Weights of a small transformer language model.
Size: width 320, 10 heads of 32, MLP 832 SwiGLU, vocabulary 8192.
Architecture: RMSNorm before each block, no biases in attention or MLP, untied embeddings.
MLP neurons of a small language model. Each row is named by its layer, matrix (gate and up: input weights) and neuron, and shows model dimensions 176-303. Each number is 500 + 40 x the weight over its row's rms, rounded and kept within 0 to 999. Numbers have three digits each. A neuron's up and down rows have the sign that makes its largest values positive.
After each neuron's rows, "fires on" lists the tokens most often at its 100 highest values on Wikipedia text that the model never trained on.

L2.gate203:560525440427509439460444495398553574482503539493462484487560443566492522560456486507515479557536520505417525489525432489474523496545561512515469519511482470520504538494500512417500458452421573470555524432479480431545482488535462509452504524555612470438451502503524495483562501497519514442470575520515452494531511565502480502556513483569470557427458498481507590508431492481543575520556
L2.up203:501522414493552521478475490521527493527426490509466445429481559492427474430503464449486481468508550442487496466357474472494508448532491485509568510486456478488460461455553516504465519463497434454419478600491564512512574474539543484467508514506471527512461461501440478503551540520448516512519483482435547516475404511550451517517503483522504559425482514583537437494542435560462465506504
fires on: " L", " H", "l", "b", "g", "ch"

L2.gate126:525502470453534474469545494457497498466476560481478524519557517527437553453486439543520458515516566528578450500544560449489565408536551497472477492555490466482493392409429392509523439520528456540486542473498529543464531525536519480474555464591464454492543495449452448480548497500568487481515560498474541457401501551478477481468486545505493511474515549460472503546540542485536566465547
L2.up126:556433543437471488444545489521447594581439473483456444467497455443495621476516517532485482551483511497459540497494508457572472536513527533509469503498512491426550553507563460494493521503460509544531508504617461512485476572591471516480471562450516498432492499505471477485498469468487566457521527549449533528441552526490497546449494539420522410529489496475481521472463467517448553468495
fires on: "0", "–", " Athlete", "9"

L2.gate824:562424521466513471531498447526542572557510496463493512573471473487460498544498584508487474535483519509536528519566437417540506544487490494555545497484460589497543487471536472487494427543501473483455556482482495485491489562531519492493496537426495449435471525608507542457501513416577469582502526504461444467521540489508513526502513487493545479482470459531495451573533545511584452484455
L2.up824:486501491532503469490519400540465550459459525505435513455548480482597483489456464495543488559407486469607468496523482445566516435517427537535465439507509476512468484519503487481488520472453486532498554545518562538441447482534442513571485470470481554487487506547494546507487554470488477486520552482519536501493538533500476499431502501485390426481505471467599534538517440511504515488569
fires on: "6", " years", " year", " children", "7", "5"

L2.gate167:482485595480412428499490565513480527523497512421499555509494518517420553418514525470483502436550517530478456478414507458444514556496485504477555485507436526536482519465521475479475506508564512508556476504498432552473427531592515514481514468496501471438471545514529458443457496572502503486509496582532538517504470531547399398485504549511499544513526539493474491479507467521567471566520
L2.up167:541514547401462575466433567592509468504508509477500512595498523480513502455591462476571517386513530453469471558486554537438501511564515506470524552544527535490536547478447468478520427507495527498416555502523486472445514462468468595439495500513535474464531499448517476494525530537450512497499507458462566507542449473450469488570518518480525551569457561524543494496530478474487446420510
fires on: "0", " on", "ant", "mb"

L2.gate581:493574521435456494499526508516480483494467484420469503487509529538440466460568532508554517496526544514519491432572511487471477588513584528575520459483504506507509511504488428462472470493523532536484562515509553474524430507522554553471517450484500517518454532552481561503504464503556529507538545463504451480514537504490532459522468512506485441477502528504459488477573512521537538496515
L2.up581:520507514452455500540595494500452559509490517465506519539542507504439482501520568555513478483543573498475560425480502510420529503529552528462582471464509544574517541498483495422529473542529430508509566523523483525566535484496496570466547502467503439504485521505491492438458468499435464529552578543496520471502508486580486502564488492488567484502573538505521489440525478471440595466505
fires on: " |", " on", " N"

L2.gate381:441471511515464464575517476488486545460529481495553430526459518525478512512460495501498585493538481584489498510486498434436537489479470510543537544530538518540474526484463491459480499515533447468525502460513523493470523502496526498498456499539393435503468449465498519428479514538494507530558456534453479492450509485481515540546476493445540535508404446437511513473429477447552562468491
L2.up381:408494461505411529606505505544548467505482510482492504481460524487493562553460453472519493464551507582542495535555508436542469519450513530511485459519538566502431526549482482451516451563542425510494504565576541425472503479459490524487472407470473484513538459458474462520478507470494449519550511505478510467507495551494509481520525447480577518496471445500507493401502447441519513498500
fires on: "S", " Sal", " Cal", " All", " Bal"

L2.gate482:546551461505524506492516431585508504475454504480515516530526489531466496520458526445503490476526476472502452512540537455598486453498498464515466426452480528474463466547560414522518470486470433523475553417488505527467473493518456551492499496492439527502526467448407514508490479449522535497514515422502470477461451535493542441522478526459482518526515538563480515535452540460544514504459
L2.up482:445522497547432427519492464487471472545485499548585434500516529507527510480492436541431496488538538503510563460515487564471482419500481429448498504521446478461552538471527514536488455531592530473468481544553501485480546518511572447514527513574487503532434504476489492525484464484465515479533494536497528437596519487586482519442444460455493500493527491525495517441439432460499445422509
fires on: " to", " end", " Art", " |", " became", "her"

L2.gate141:468514566470479483525492540537492565554490493549437544499534489480516439545570486494434495490537470488513516530537505484546514498465538512460577496529437524521491520495556515446533488502457505422483461513483588496389522551477559499415552525440525493514600523553438459515469465456559523580440477533487499511486550528547478498525585455517527484494426524496459460531476442544524496565481
L2.up141:485496465510526446503542492468404588478480520514551516490565479486510479490464415513492499607476458498499434535508527537504493545498541483509576484500486579509548420435460515435484510529530470497526514529507530506557455519476489503511530456547545546473565497551471499392501518504532490431524554467497461526497548439522472489481460436562531552427468515425567503465456535478426515505502
fires on: " of", "\n", " (−", " Year", " Time"

L2.gate723:560586496460489470567425456482475487566460538474457487515570474545491533526518458500534437528474453500572491505459462572502518511499488461507517420519489540535527470514520488541512530472528476532568438441488604539505555467494508497586489397504556481561551499491577456493444494509554494502520550552483513449472504531458472458469517397505426455487483410556496481490530514434489487521544
L2.up723:516465504448498513568525476472496481554511489534542529524453458579448482575544491524435452502447519527419450463551572461441514503478557476497548462523537540470559489465442503453490446551593517521500545394475565449482545458485491595462506511507462507405490475521462453427502479582454521453515497535548494452496563574469464536523575526505542521530581520472510512521518490438588462508491
fires on: " on", " P", "t", "day", "On", " On"

L2.gate155:514425482445525609487532474469550487537462478395517489447434442517488488528478485547528497521484498527507501471509526470503498441476496542532533489564545563488475471443493475531568458522492524487444456536521586523445384508501531579519491486503532465525479527558543528485504482530542469553466509520451520537579507472561569470511521549452507491523455530589531464465533564559475473503444
L2.up155:524483548511513612582479519490519555425557490532498531498436530556484459498540428471572524583508499602552503534437544485477522453512514522468484500556483469466449474503435536461475517529496549419491522454564524518473505508458553507407584570502502514497398534446490487482561480499525539524555419543491472481520599499477587462475533548502542480526546443525545500484461432473507477491462
fires on: " of", " that", " has", " have", " had", " help"

L2.gate181:586493574545485483558501510470627551554550513535427499494480502516453499534510514467500541481516494497465509499480443471479517498489529555447496522438463414490487483505457496466432621538468508513546461525512472521469447486497550443463452448552461543506502496498431426474441452591420501482577512418501503518481499460662515517548450511476526552433545591523550516489456469512551525477481
L2.up181:445445485519442446436512479391528503516538444457553507537461468539536470532560503434423538516537475551574507488550532419515572533428429432480439540483440542495570422466483467520509488511470562482564480522500468533501555455583500517513505562546568499563524489518503493456453481495447460431502483456493456484522475538511508499505518473501501512472507496480544549481425450507407475545483
fires on: " Ri", "ri", "li", "fi", "bi", " re"

L2.gate383:474486525435547531431538506451596494453505510549571537495451508466516497443487494485509536469427486491505502422491540412448540535511492521526485457422449496496442545467438481519522517554531483524542482489498539471466506525434462459453582486550436523478520527640477500461482469446561526569467524501502539538477451483470428532502472523523464415529533469497487495491478486524514496463554
L2.up383:534476439540445475505514487474471532462463520513525543499482409496475531562447553569518470432481517573443487531499545543514525427512521562495468513502506485472544462552533499468478465495531511503499441528422497460534517557530538488501573433454538602435485538396481510510553464506549467561421485527403496513519534564531535529470472533561498484466460541464477484521537514530505466448503
fires on: "9", " an", " held", "6", "0", "an"

L2.gate635:489543477595477531450493434481510445477488525581488534524498507488473580540511487474471534497512440455428502542463438445540595463529504465525500514497524457541520432475490540492521475551469514501487482444430473505492536625562456506545454496430451531491492507529560518482574506495491442559465479568511488525460434479443478460412497500521536461418495501538423569461494509505538473524477
L2.up635:515598473469505406533567511444443496527426532524467479478459449451519486513423505465575458477479466485504541581541470393542500465522459542507431445468541490463501474495450464504516553520525514509543499462446572531512488464465537508471446489462449494493523458544443510514519499503486535482522487485466508414575516515474451589466500482422506545507532562448501530523449551553524487463520
fires on: "hard", " March", "st", "tal", " lecture", "lt"

L2.gate594:476535518516515440578487457441493550409568494505503449504537545507503488498493417453501481557549406579536523532423522416452525584466432457492542543474563455408451441459517436498464450493492481486442517486554507591519513494485552428531505507593456502556450476461469489506506525521448483469515506558601522529478481482403517483484501505450570543507525486466531534509465453449536486524478
L2.up594:483510491457558539509437559465501514504526459440489487461466530475459446562492449459563468468484502499518499450496582543426493490500525492581508464608501498437501511440434487481457491509493455523533493491498472468403475442490497588453453514451545549523556496522533504564464488559495560511546477482534469599514510478506504481575509502469527496603494483551466535566509571513545473487560
fires on: "N", " at", "0", "W", "ach", " At"

L2.gate411:535424503456473561505508524452559488571505518493453485519523490505425509527515516500491447514489527489413488525475471562600550544450575495486503445485564580470472555468488446474479568541513460526541475457526422479461578492444479532513580425451494516513506490532551509471528537475477472536534494517482567504515539527526540478540555517476471478540478538455519560486540426511487507475455
L2.up411:589522491484453452541445540505538473504517556475441494444533516551440495516433524539499507570475491493444479471526466481462456496503503512557485401481521586515483482456484452562461433485583464527456480486537564511504489509475518561484532524547504461513499496485526461522548529554556478458488526444518489477461443499540480457575533537561437509487584516483438431565497599503541532456519
fires on: " p", " P", "-"

L2.gate115:467489445487476504561510543538479507480492494480430461475563477545531442440464500504501561456512456475527466458495512533514441540497461457601458546477551492468464510516486436445472469490500501556498510515553496520502560466459507557465455540475465569505347491486464467497550511547439495451544506498513484472484468491569480551587521509463478482448517505536510446546453561521488498448477
L2.up115:479578503448473539518501511501483500586415466518506468475476503503472479498482555466484438475481483468520529523527510477527507554508487418485443510540502486464510519490509465465462520529522550558463478486590487494475491516542490579493501482483464494498482459548517458485527539585481464490494459528492409478540524473484554436579502563490540484574421489435471505503429594509515491463499
fires on: " O", "O", " pro", "de", " data"

L2.gate623:444429524513503515420485503499425463502489443473457503431526504466458490543553524442527488508443585494530547470470540472468556497514511511511530476469452488540473505430470516523477452522457460399465419520452532494407479464534501517473483517572495501502492506430565488456550544490616537546434532506579401568509496429504458506542448503534531499383467529543408505592423512589539527499517
L2.up623:532522454585538507409561385479525558508549520436489552501520443493513502463529494543538511489412506410496507531558514514473503496493500513495544486529470460558505536452495496505458553490535491526477496485473563485428496404440560591448541508491482484459487612488575546447523542523485516451473533492475463537510501579574448529468548523450512473529591428492461515564540468492511500374513
fires on: "-", "|---|---|---|", "7", "6", "|---|---|"

L2.gate622:505509506357504530508462444556548551523481507499451491486545494459472500572557492465492511515498450556513472477472511450528450547472541492491520397503485443493462508465499505474465491435452491516459521455516511474522474516536465524483489586559508543492491473480521449520520496510540502431421440463531495556557497464567489524572456506573458486420560523503515508511490460510436436508529
L2.up622:576488418453559509489474524465529439501447524481462530434586507480502503593546509457427545464514464549491509520487526490482397488575520423502514462466476476465518548465528510597523513527525533488463489477494464495507486540513595503519467547526518579548526534547446501579531533490535504531520479448527490526472537571553499540536433524482495467472600570477518439517473485421459500539479
fires on: " |", ":", " September"

L2.gate707:530508528505538558502485490437520440516556468411489512506485501457539470523547589535539467525465537526485542516453491497514572492577564579494524475558445467489503492487449462464508506498464485425484535446546549436501566493496533551525558441441527549498587535496427511516527504472529493541576546502541516458506542540517430459482480435500513504518440545510470467439479461494537472496559
L2.up707:545526535498508497501535517548524480428513506508518473475585492485478550411458487553485505487514515583461423405488521541438538500516508508487469534458531472504489485468491473515496484512547455488458486542502508494448470556474509558480499479471528520417528635506486440515521475496598573514466574481446538451543541469537465515504513457580500455506490514504511420459524450488550488504554
fires on: " on", " of", "==", " such", "s", " with"

L2.gate724:473506561518442478494507501525512517472468484505469483539448521545557540528453559498487459609517537495448518509493481481502478568413450517442567465408474473467505493483497451501432480521406555509523547464558486474479499511485527480448502457518519457473478455469500513482490534464459464487441496527428527531442487472525479458456577521466539504493473558479467524472417469533543559528410
L2.up724:483538492546499466570514429450497528441578501502497480513486563511555573474407477497531522540493499504575472472490416529496523511454506486524477502463531515436415445524513432496423497484466479446500460584466539544529531461488546496454432506500445403454461562494476469444497493447521446466495615451497503529480443451502502501414430531521478481505450549506443544491426479464481546458555
fires on: " an", " a", "\n", " of", " the", "N"

L2.gate393:586436558545479471473428472493471500507488474491439428513434508559500458517543491479499470481527530505498532471519513495479522519449494521527409558488499435509501476578538435512564458433429554430620512476504512488506506450489481539475503566490520571485473524540520489461493475463558448471529493502489474518501501549521510472479461420469481450515494458490452559578430448490481534548585
L2.up393:525450537482477427515517520385499519490500490498451470502512492473505490423517513499473539517474522458526458444587518499499458465518434543518482520463499469461490428442483472523534478474448438458542538486493515471495474536495529480528480472586464493559518534565415485389511493465494454419512472478572545461400512478456584469510535456487501558438488569491440552402430518448458541550486
fires on: "re", "ve", "fre", "ru", " she"